config.toml
bias = "all"
lr_mult_qkv = 0.7
lr_head = 0.00633
warmup_steps = 0
decay_fraction = 0.946
train_tokens = 967400000
steps = 7381
dataset = "wikipedia_en"
MLP neurons of a small language model. Each row is named by its layer, matrix (down: output weights) and neuron, and shows model dimensions 512-767. Each number is 500 + 40 x the weight over its row's rms, rounded and kept within 0 to 999. Numbers have three digits each.
A block is one neuron, or neurons of one layer that tend to fire together. Before each block is what it responds to, as a language model described it from the Wikipedia text at the highest values.

Description: Word-initial fragments ending in r (tr, Tr, Gr, Dr, pr) split from longer words like tray, trilogy, truck, Grandparents; weaker on digits inside table numbers and hyphens.
L4.down165:534499488530509470524494468547475476481568451477410482484569608557515583517497499505556542499546431447557542514523431492467475522516477410543473477532508561476487510440529408489507525455487492529506389546466494426472525555469491469565479531501469481478440513544484476541486582562461545520574487443440511411396516479464407519492576493512467518462477545582467561449489421547438550425495478461539512525508473455507471406399453438521496478456494475536530479453469504498427499500537479495526523474465527476488445516517468549522463487458539466557481445457468549500473512509505464491521563575487589544543476538486487474494562532527515467468585498502507493465554468542541470442432490450496437574496508533555523562591530439522534591501460507496502461496508550531537534520506507

Description: Word pieces inside Spanish or Portuguese proper names, places and titles, often in lists, such as Car(o), Fach(inal), Ru(iz), plus blank cells and line breaks in tables.
L4.down2492:476521578528532546502551538453384511482532555474494499589552488545502476487428489467515585505527425485445487436523440534408546494510461533534563528625481492576577422501492500529513562574513471495520490513461516518502509460464500452535503438538523531507477568518466537507518516548451568472484460530436514498548477467462439486436505558496452538534512444529485491551508469453498524602580507527490633450521528493572499509479484534523452455543544480501406496522476467574502418509536473439491528505492516460483470495528467490526551452566537524451576522463447451559542494435419445481528502449541501471527446458488468467514444570555550515532540483524532543499504484480586490535477442430500429533516464477479511582480495509460553520522465513471520513486500481556519448534612496

Description: Incomplete opening word pieces of multi-token words, most strongly capitalized Gr- (Grenadier, Grants, Gravina), also cap-, arr-, Sac-.
L2.down28:493534440455502520489409468421496507513541538536485445521603590526500534501503421449544478510481474521473569540458497547469477625510443498507469518456554580402462467561535542585541519448481513489536493485556500477491493484543564503536494520534502442571483544523478543452465519548496538481513513500437480507491482423480525502508438536486494469399492472526517492486546545433474500483487571553486513488478550466493553478495554560506480543481493455532485496604543520510545553456429541470448408530570515521554546469530492526488456538518395492565567498469520500460480557418535535398511514476538526476489433599549521544484482520540522507512488490533484492396456438472474541486398524459486420554519499510496539480465535573499492526485485482507563473486505498463464495590486443
L2.down300:453500423480477530518594521487544577495439469563498494519453445509512462515558492568538497457496469434415462423448422492508499526511505512525505538472503471510565545543477494455509570537456491523556504458518502514540567503509503451561445517537447499491518440494424495490561481474562470509481498457523509433554536526469467479517462491537414481466541548540498480501478504526515533495509477485521500497490489536474529484509507453543484419559514496492557518556468491504552549534476484570555472468566504436453509509458411510596516518449541469559499486402492477523495502517468441525490518518433520577536463476593504503536534602506440496544485590551452538570565511496573487542572529547542519512542429519503510458469501545471476470542466476548516497472499517544490529426491521
L2.down480:466420483436481462551525531537474485464513563491456460495516483479471419467552595489506482457557528541480466500537480512488497505392369473536486495538500504457455510552526484421495473540526502460506472474506501496484487518499572468450503552515520545425504541510459563464530555470493591456549501487523496464509480550495518488474538511436441506520500517516546500538473513509515497521486506461470465408470517537455507544418466535519525536499484506496496585495524510527509535477462529509548500424516455526507548519464519484483505514480539462466560460507497528535567457501506384443431489457508433524540464522575469482514487482485442546526505458449444532507484483567540527524557504590505530534576433440522503530493460493495503511416563403430409490504503519457507491496430551
L2.down656:583515484499500449515554478459461500471541540509597533433453527535489533527494393475537481503543492514610455526496524532447455463444456464478470472483472478553530521441482466478475466488525493485498458550491505485541551603555471521501437559471580453469440553547506440511495507429470415501487497518509510450578500482514582492527549475502512491488487521439502591492516523480459561471527559479556503509514475506576508506456540529572533528492519520484510483453533430452511471516532579567514498430506470402394510463478488556491547473524574550526590429483526484532507434488514479519479525485430502515537524499528404503497518508473465508516514451484501571471516484463575497503509501496511519478439490495489514435522478504541477492482523488557526459491479492488552563423538485
L2.down742:469536473394618445532534502447495489513559482497460505453465555550505464548498514525579497516522503490465497514406488533505603534482424559499506520510567511596506504504473433481466517518437541421538484552482512523448493492502532454514477501467525524463523527580529416470485476524495448497493524466462528545437545478401563494509459467527490452511503517522455449503508484509461474417495487531444508515465475518441555484491491459402461490458518498501485487533481438449510507437499442568575434513473531533472558563459514483454473522539493511439561481529531484512475532523540396446546443512554538521486537524533451533468567521494496502516467474511498522528429490519565481516563557457482504552485505456480524526434495441471484472540465500434517506445483564527506490477515499
L2.down797:469495410466470505495476558528462578481555455522522418452463504548504501509491498539470526441488465535455496468498460515568503522533532474530511448460490533444490556470464495498483485533540491478516499543497459492476521495411508445538435463563499418553512426516497492543520476511471541479551515509444512480483487474459461553513527532565546461503472563583443434468501521489471524556540493472489498499455472466497551466470475479499507458473448470540453565541483442495460453545491496531503455513490502499473464461536545560566493498505481536525548537437530492532444546518437462485499539562471451540476515576487484447505512466470445489514534555473410518473479478477511549485492492495490514479478585483484438535542515502500434513535543431446484456459525494546468522542476468
L2.down994:513468502466543486562478493436496541583502505590540465530506418489448455528475512537475438477516532434445574498500557538523514493535476499488492527558545514536452580443442516537537528562439502463473541538520512484538482571511546525556507481506428544504490477477470533417552521471587591466473479477514489508447493482500480423483496539565540478430467497481507541451547499444488488484480486514519500511491488466487488545470470507503469431525496474482544552472483480452533501491517457488623487506541509562519432549519456564501439500449540419433491499422589466545490522497530439564485514523535492512499463557504490518495456497441482473539519519428491457441538519504507482551515444446570519514526482447528438503522477489526541535470455514541452520442517547504487543455516550
L2.down1322:541466510497526483481473463536507501463509451498516445485511506522543489486434534503576534518425463545524554453480435509494477632542495450491397529543474461480420553511499553498541505494459479533461525482478477402544511481547433434542545445481482531498547515547506491528480476518502484515532478541533491500540458496501473476477514528531460597519451477547508533489512475493569551387480502482445410535475534491523521514537490510477511426457498491502525487454534513492510474573596467487493532551426549559428548488488567588489528537512512516496519518489480500514517608483559492472462495530544520501519471556443512497482461510481494474490509451539482510468540509551436481540484497481491446510484515476469480508550503414542505531455473537580496515475492475496447467500527511
L2.down1537:527420421496480487474501509519502555493497492468470523440439499513565457592421578530489498537465494590490458501440479550511491519467534462516429538502466520543492537491488539471515475538562505448445497499466523533472521507492495547454515503518456462488497496518497452500540502454514491551527438480548488568495451526490554543497556468495508493555441519568506481531469503475495398464529453520559457458469538504505534486486518440495541424559457528439521521436492455510451478506447522460497377484526499439468480510501440406475484423534535509390472421441510528509468516508515478493515506534508470521536489518516545551495555531550500527507493507515481507487546451495497482477474540526469518460535578472543520486521551476446442479489595491491509498537527457514472534550477485
L2.down1680:567570479525508464488480561492448562518434508522477517426491574499521469525487511419477470523492488520517452474514520460526523475475485522462446451452553541483485503508425473432470474588441471557552506526463491465506466485465514468517536515462572448468473469525468463511590483491473501511442447479406527479535492544518586488541427488515458474420493554667405493595500525527510549527533488494550496480610548538457498562488524575511589533502494486492542486445472467540487599546527512528498478512502520490460449476477459554461564549482483490504523496435503455572523478538539467510449556526460498493436474530474572506502477455537526452515492504472488536484471451527505550512499485531500539464457508446462547484555522506474559479540425475486421419433495467463491457464514541
L2.down1706:455526495476519487443498461484435551481462465440559495448514478547501502586467512496498550483535483525502472560477505476491491447548507493446584475480480443541500471562490484466548489495486543492516509542516517493503402605502479535482550510535469512486483496473503494525535490488512435518560488479464531529491468481467483489460472479485509484477523465492469537455461467515522514395470535440536476521495506463439529472486529447472535532488466469484446492531499470530546459430541477503551509531500504569470529517499446496463450510484491471486557499505553486579513557512453474432475608547479536519503570501522504477510532465458465485445450518493580535495497547542476550436516554540484526478474484532475500513489499513566522564550499480460435510502430433506538499502430547
L2.down1716:563442493546519431476448540530538522483465476515543569467493502520561565570451386502493486532540534594478502446515496495567569538433589501495510482538494539482485480526443526522509518452527487505506500545486483528511465484540482521445445485487523457494503479530449568461420466529421539440501503487495487395442512514471444497498554485536462529472490531504408498409490478516478512475473488549589501517481504438485564533481520460500467542486389534489428518502563496434402540470433505518489527484511542500565549481490555526470543508502503510494500434452471486520551437506584536441492557474529591482552477464497515496547443482574561418484550519503497524476483555534489450504528511557524440496521483468456477510486549538534530563480492482542562524565383452474516519503503501
L2.down1932:529448416545481460426479492480454563467462434520429539515496436571510471497509422502449491505495532483455547513446443484523560512495477463475497511554552470532527593510539486550563474493536526496485473562423515508418490509500509476525517539575459457473535490590519525444482481486494502490497455480536483526525484514445499551456599534413508507515548499457537548410546507555562524545463541526520478498495502520480511565498521502541486495538519466542528457451476495507453501506496583466476488506476553554545482470496515493468471488477486525423465493513494532514561527553500479510545428442547479525435518503488472515471526491588545514484531551487513465515497389461473437452522552502453496568497520440508468565559446467471475537549522411520516508451580516536563557481509506
L2.down2016:516499483551542475465531510534530521483485493532507505479525523539459499585585489460554403477506427541480587456486391565465527520506502505518530438526614530529493547493548492496458468491582556441467562536498522581424472468453534510519467519419461513490540504465478472525481435509556523485476491513468550547475517508554527390433475519529462532468445501554534537518541479552517466520505508533539554546494461522493541556415513510509479541583523506473504596569523490538457439476555502481569497493497437509569502520572491484439466459420464497548490578468518496513492413500517481499518501519532502519518543516471532526508559463518520499543437509472452532517456459482594546560464410462494467459476546489458531451455499474528427434516498406499509548481434546493474548560492548
L2.down2272:524524456471462527421481445535559563475545467473566511473409540474523496505512437475532483462445475392431531478467521464584548481527488473410439506486496591478579541441538474522441527426579565475490501430460475581488523515496513497545548509552517490568503523516443471498454510491480611517507542457477496517582559453458493591517523483507504436506506481488512452450511460419448503536473527531518490525495553466509446466488463457515463431443490513485533461570492433493543470485461383500549555415478501495442509534510506516506476472533469491459510466461583486424538527482603432507538455523499449513469463502461517456501616531450493508495513544524464520462510461523429454504515505539473497463500460519489518528533521521497541509481519429512487536526512471516472532515481504
L2.down2999:448476468560470508480464532510484553539529496448494514513505458513481522547492593481426500555443487528486568501495530486496525543560557468484559417545550521477491552522453451460551501583455534620534579523504473455558433483501558525476532418503483446465485515492460503499504469492494492513525612458509484504481457503416460493527471472484545472524536501516434571515471534495507460475480524437451521528512506572461570522483514583536471477496462444451466476510528481553426520521448482532506515514510532451528631435563588516514506471525495547479496516449513463510448413425524495510474525516444456434533546461529533442525491536529553505513534512523490460527516391468447397557523519540526508528520557488510532561454430462544494424518511469419491516466465476479542481542426483

Description: Word-piece tokens early inside a split word, mostly surnames and name particles (De, La, Mc) and foreign or Latin words, e.g. Sc-he-ckter, n-i-ña, c-a-ecus.
L3.down508:540496562459480541523495485514455657460503447473572500491446522545484556483505450480589489453487436516437471534529458475531475488498571523462591463537504476593536508462538504541498443472474548515481484511531497445489516500500547565470485466540528491491511493504518474542473552520514523419455475442461520500532445458505530517511478505538493480486521491437414477511409488511526501387485411518517441553540460438531549604481511541496505528479450497551494463511479544537495535530408540414515483493474441528511490470581477523507508480415536476521562556488446489441502500415477534530472495500433486552547481550442551528448486451446541569549499479565489457497512552471568480471564487468510464515512470451534514549510567547509542509469466543508477498435508508515515524455455530
L3.down1748:473479570481468523514486507477481571555536507574590537462552495490472490483482511474509521485505504506443502519493448510532528503518534528496521490479474492539408489438507525554473528496517614530494473533537572555501473531513490518551479512527502475515487510456506475542441487532486560480514477492498448551466471500567504549477518475587474481503577513473487464475504475495442476503456481586534502501507584388443499469487498479509497530470500507504497462471494495450508466489421533462464484466443443513491543533583478453562504524444474536553447487441467509478483498482553479533500502519506529461528499507556447536456435520464494525539506510497514560460550539388548453517489500427505535486458531437509481521492540419494477453478484490499502546523511506472603445512518530
L3.down2274:478451472516454472517461467601547430489452529515527487505477544435455492578511466450522482499534486479533540466458452492549482534486423550518508547519495456471526415447533529544532482482498615440524436510471479428552504508469447477507557536517565481454475440490488402563431529544432486481512521443531530525446501563486491493526583445521520444582558544450445477507492455518416484418508486524506477487513543556545438514477400444488527499518482423544464488541575453556518485512544531437435506520494549477487534456465525460546480507546496503505487471547446475532480455493510466429555533428474453524443495543499540491496572435526497455507474502472473474393482505512540510514505493461513555541467506492506537529525467550510474438448530514456458435489478486466501456522528497
L3.down2287:470437505540429527496487560527493518546522581535441479522494493525540479537496495510536435455470417536550530434485436559552512546500507481480525551485455455457543441484476489452459530493416556523495496479520510500538507554438501520508496480478500519500518530462508474478489515540418510542462538468512455475545488435415483499478569475459560543526584500462559471542463463543550494463508468538516450496508493403465506460544526512460496494525471506552495512529589452488493474519520498482561504585435556483566501475507414510480448537461522465536456508535507456510499531516484510534473460479581519461468437459513491443529525461517512513517493547514462500533484525474491452471446555512483456502482521428528538441459493592570468463513523483506468462528513448584576491481475443

Description: First subword piece of a multi-token word, above all "ass" opening assessment, assault, assembly and assignment, and "J" opening names.
L3.down743:469456478466502507468557537478524482499470486562505559511436553455491498454537465536520481552482494581497525544544478490505454512521511512437478438560479518541455492468566547509485534566435526453503454500457507580550545525466492455468602466533514466556450491477511504518520519518511558544513515495518477537498497545493499513501530493566546554429514463541456483428518531473526480543460507483561533464464563443450552396452514435531435386497406514408574447503541566532448469435470527520580537480500546543514581520460504459588471460482498510414463538468533529456435537551575469596436443464524547505477525558573525498482435573449517513505496561493507564465454576495519460534465486520530525516526416538479482525490529476495505479522517499473513529471506539464518493504483519
L3.down1936:508419496560528519522450631509482525531424451625605497561510505589509515507541504463485535509504455496536505516491555475477499496558542501529419517540478453536496485528457513530546494512541482428527612436474469404476413527525449513455504517465501528521499537493489505505493534504525527527490421511474470536513551557460462526574528534487484488518574533511513459457521504488453517501518419512475512469473503473503471449461442477481486452535502397491487489484395512502476491518585529535495537449489553475490483505477484456472517511499477500497537520482505517411465434483517485522545492554596522545514600544470562483517515492457484504531446470482555402517515550536507566536520524494492426546506544540504444520530548524477503464419519540463528604555490488491505518484516505
L3.down2069:469441453420518477524497462551472517527535426508423516495565523525502493586614521544530538450472543527548534546508548543471534528515486527546496570508516450515505457594556495482519521479469540484513588502433476510497486568445510515428471572521567478529564556481459492505504483485512510532495491497524485470495485488520520488522487529463452512495521462481529470396512530473460531470523544559452439506432515407432477431555477460482533525501467481513490486497529475521483493510506487565542499532567556501458513467440553513490440488583508481513419508457462516480497468567487491559606528519518481513447551453517511500530514500521491515518442500519581468532522553467473493448537563533522601450413479501550503500498539475528470444520491434501536527522517538445511499434434502
L3.down2713:547541537488500541519531562485510492441453467539510526469545514516495512489543347491471471561554479476464564492516459491475480517508484481556493517518543543501483489426532528498535475503507483513511524488517508565452466498520459507536550561420594494534487498503478471476528547475467496522479472479467484512444518536552493537426508482436455528478526527547571558517517435533464489562451507493490471513429540465507505520470429487486519512533545533490507499504505523562523515484519478503489474475478545559498504550415495495442516517521510414468448473473522494452444509447468521524472489508482483468463571448492614486561529505428564510489561534466534430524472508493425381483488467526522526528524459501548580466461477452529511439483511499513520459416457512427446489476522434

Description: Short Spanish/Portuguese articles and name pieces such as Los, El, La, San and "os" in dos, plus word-internal "os" in explosion and deposited.
L2.down23:542522528537498458531481528543525445535480477433535457501441475494551436479499448506512587454468535453538502566474415586540416482496498515494518475486513468390481505493513511468493465496464463407572422498525574471546473483450539447532560519517427536557531497550447493504519476522442469448491456484503472421496487460549575514476501457441496489485479549483477438485488430450568501556498568520490538464454550439545482448481465552593533574512530554538498464484529507490463487550505567495429485566493510491446525493488527534430520519508474529506505554509476565439476469517477514531481539484509441471510538567487511519513500515508483553490550463489518538495468520494441472458468484514498516579503493492543482520518520557572438566487563465530449525433476497431554519499499527
L2.down140:498503505506557492441496509490549525474599512525483592500413601449504483413463497598465520480529541490504539431531493521482518480502519468523549584478447506529547471528479500511509457485441447421566476448542497518539474548462491487513524518515538513487543500452516516528500503482542502512537455522618471534465497460538546523461525472455507497522543495493537487489463525513500499516526467534441528487459533489493502544514473544565559605551505498509474440595515521498441566496560495534416469550495478554444505474552568533480519589435558439495488587547484585491509438529440528495488510502487470495552526552547503461477525527478466508492506481501444490454525483488496469481502539565542519507445516434528449511502491526529468472475479449501546537531544497527483414515493435
L2.down295:492460578496491499461467529473440502450515432537429556506575445482481537496513451474544438472500468595484428525490517555459473527481466466472529528560531566488453499414604516545548479530473491533492467494506485486470541494512483434490445523513488553456509498504585538447532517485481520530539515536492559489525449586497485523461489464378555532490538587542506430497535508489526509523492354535549527446536482481432573493453552497517445507532461481587500519483574410541541495590539555482514444489437505434542469444476474544489467529413534484446452501506461515544489483512478519469542539501480491518437556543486466495481586528558488518511550489596488545399514530503465474451484460474473541487491569535454512550512464519486451420509549530474501474529509459497509503551486483
L2.down413:480471450525463502520482491526479495490549520533560492463465489471479477512491450480551486510538510478509532536486451415540460490464484560537472535541503470458548503480395475458433522476463539521473561481525494555518530518479518496484512499468442536536404560540494521522526471504520496496500573482382493498525488538525476474500612495537548479501504511555466553532526489463468469453479482514539509550475555509536519426446475446473544519512458491485424520502521486451520498469538466541505521509528485511500461558491510501537499519492566513476543467496602509487519499469487439488493504496518561515536508557488511467559440532528455488494533502495502494489506441481439469511450450566557521490519500541651533547465456499536542565541541548430478425442597509572522466363504478
L2.down438:501489543512550507519478523572493550471487524429536496512491451556473530433477490504486494491553514495551510502502486597519553466507499478557509513538513502556476531594488473495517529496484465586496462547488534499504495421579530502505540518465447539521431466509441527545566504451476534424463506521425476472529529432541505500475514467463524464420529475457504509552530545532455547546576548522538526516547457521546435506492451516455460431526490461456568488503430508501462497545501421458465521492554470613493424517425519515465532530490507526515502600549490560474486594494458474443568495537489544495436513505467443467563556474476508536482548525461503518493558483456479466485480566470441468488531449516473501495475502511510538471466486452519492538516545485569421512537492514
L2.down548:526472482463418448446546513585497481571534461528527499527461449569451471409501572463470477519432576529514564479497479517541488540440497516447520489494477523484500455545490492466514477499473456584502507580529469501511567496429487488503525450499508490481472565498515423512541447521532431416522449534546430488431497469471430520489518497516543499518482523559430537551486436495537521530492489493488494557506540469467460529458549516438478518485527483500634575481547501565516515517533503444566462485495499489478542482545611484495496518513449501562562498451567482470474488467500487477525502459484534485538585526538478505444508477559507531510478545491516493536507559504492502507540457536506525547428496449525457480587500535518514571536514565467505496485449432452529452477502482
L2.down783:512512487479457460423422476631433501495566552480550554485399536450465495492533379479513466581517420498542507495497514499512586468508472513492570507396532483470504497488557481522490507490532492527610518471411524594508430452527474534551513444518533474495539571498482460532518520535505454463486558492502489529470480491474450460466499550468498556469446515456539497513506455553504482525449555568495468435562514529454536530461478499551501496450579477496504474521622493531548556478516526514469504505475501508486528507548519531501505522461508514506519490476494545489462610501457423449518529475516561470474485487504488494490521410567480455511464475488499471516575553574554487495479487466474491553498513478470554476590504506513514485480484487581432510517517516519516471465449436
L2.down1454:529534441503451510424483490480490489547525550504505471568467479539438522495405505499540563437441550537476469502534526493499519472531543481435469487510529496492487547470415535504498458512457506448465513520542458515495507557491507527482506513499499458461451504505519512486490507499562459467510453505519474482461470457505522445487488559492541449509517509458497526432496497542494467421455480542466412433501528572536390565492419539566520477501456473505498481539578568522535518443477474458497498537523568497533496499444521539528517542465503439547556529533452460443544419605548479526519509537597570500561484551483470516511521516479473491460508517475554538490478596573446509465510579503582512458491522464481562471526447562493508539505547451507519479515498520535513562534490502
L2.down1562:581488577517483499477407436457438500574503550560477490505488524465516455464476536519384491491513497498506526460432545519572463460487592497463531566486536479493505485552424442463460518517483475422490578544539492487553546552494534463558466472526440523542482483520542585464467542462483513508514480497570460453567510465494517539510532491532471510512535533452519503517518523436495559508543500571547547504484511511446480531546442455527501593520506477515445508515549535520444555487474557495474513491481479465448506457454541541504471510461544477549499521488425487518524570488539513487537491449457535522517500514536551549551483503475420500486458452456540523543459549524572548513435558569460479548475556474474536487459470454488501513479487497502450483472511540485475512522541510
L2.down1958:493476487474484496533555458563547580503524583543502441488454559514413548493521572566474502465461466468532508495486491523502517502494509549458475511554453490507492496527532471490510506448521506515545551549456515468506475476471468452529463514512488481485554486502489474457481503533507493508467500570475489533567476538505617565522489524516509455531509462503536464477533513519484457517416595515471475475537558511528474414417468564538445519461516529493485446496592611475490543444532460463471479516547464525509455466498436502540438574477474471450500529584573538562551468463452513560533453496485552547570535529579486487492455560452452435570508462417397519440520516511465522485438583522518572547478499376501472598570511465503411490519515466478521518511481506550528508437516410
L2.down2053:507453574467543540457518517533432544496499494624485555475488483465530536516524506366493458521522570447494537486515525468491549477539498500509558594505473489451489505472500536529516518460522508572501498460511512533524478516420458579519467482495505572450501576521484468549491502482437541507446508511491523486547460518472523529479498446516559503493513498507567505474500517529496427489426490585484495493527564490458465484501603562442504494537524453482476480499508495529574573468446457488484493511545487549430434589546468511538512465427530478473475518469475519441446508434527467532503493447455507479557511494555555478505547502506459437521553520505455482502526534516522500502462518472417532562543478523488450558444519530453514442444481522583510499496516434449485521489573465
L2.down2209:420490594534449508484504488432457530472520462553490578480497449489490421442443513492501517525442447467475497457498523490505462421557485460506562471564481512487610422457430478469500516568532519491478550535502457505428467547514436486503515519525479518491593481551486482453485520484526490503467516554450571459543502507563490472500525505464525555508471538483423560518453513468514537522490478514475611506507522513506549523530526558481444525530581485514496491596503444550567550508548450473437506490498498523512542479506600502506500440467537541526491500555499530472514502481485559498568479523541573520501488512497485555482440503530440533506558528460591479363540505505503472570484472521462529494543547551532509516450492484548524502530552504474569525378533494549488537487529418
L2.down2387:456487492422545583456530449449402537489448464562487504533477526521449531414457550565455499526438556567521448497535452489421470518500531477468559518391587521515443422523454595504449497513459512538467479535425490532500497475493502429501472449475521486420464555462480537523411497459497547611483571485506502498544493489490532475574458536519575521508507536514501522471509422508621558510504508550521550505522505511542543528543484499498518538514501527514453528552537485480544488485487439523486452522480492564566467455563550501527565515435489470489468474538524486465506514467515529467585518499522505492496433518578525489466504479475468462416572528481621549500453489502531498465494533521503485505521502482517523517500470505538471533539440530509486430524501471562478577458447383
L2.down2560:511500475502528494448513489514398446445593510597503488501436477455492490473441553508526527452480434446472513454459456486468451510468525498475484523548564419480462535521558553528448586481463492433536443510526577561538448504520603490580539562498509446485506560578486526448512484475505464566510533478518463535505464477497475480474504530450464523514485474500525456514512495522524495482461503454459502492492548524535553400522494493543513496465431542474544523437492534503499474496551588429462485519437516497548446465486520572462525534476528508484474525448545491447515545524593471461565522466446499465451438521419534526507484457448492562550527526534477476487499497530464501422460561498493503548493439472484511453512519501530482465427527437531477491473433501487408513475528492
L2.down2600:470504432517529445456434561547417505476524418510544516515466440535530502516539514606454512550452548574535491510422504524464477503539548512463554441491495511498502482541519490556543523518466571505508499507515504542536483516537514545519415466490551465504576451583501507543429443577458468559514514562434532540488467480487463520465509472493490522529487555545500513571502545529568495568514434494501410480468495522453508490476523591527536428509471449510440521568538524487544555538441589489467540526539499535580462496506427522531432575505543498541540482505532572497371506501535471504502474423481523481531503541420501535570489457519439596499476529528520542453488470434498512471438514544578592562428483562490591505619480533480521496497523530516499577518477447538572503537457482
L2.down2854:484506531477542491453490444455586509466479468555511456465493528507467516505495420544496519457564457466491494474510486487487488465512464501509508479497595534485530462481526520536503544532503497514459527529531431562535524473502562427480450538497564483513469460450476474424468518474470475464563501517508532491527476460555555495452449563430501480488499567546482505464515540527500513562491499583457499464442501486479550422448485508434471514550480571492521472428532460455487541598519498524529531535462432473525499421419528467549535511552531465504482499490507421493493484540557470490478518412494525480496422553464477436529524585421548552556501517411494485560519480534525504458508509512520468496537430448521444529457518469477551540515567491469377466442497536494611559531584519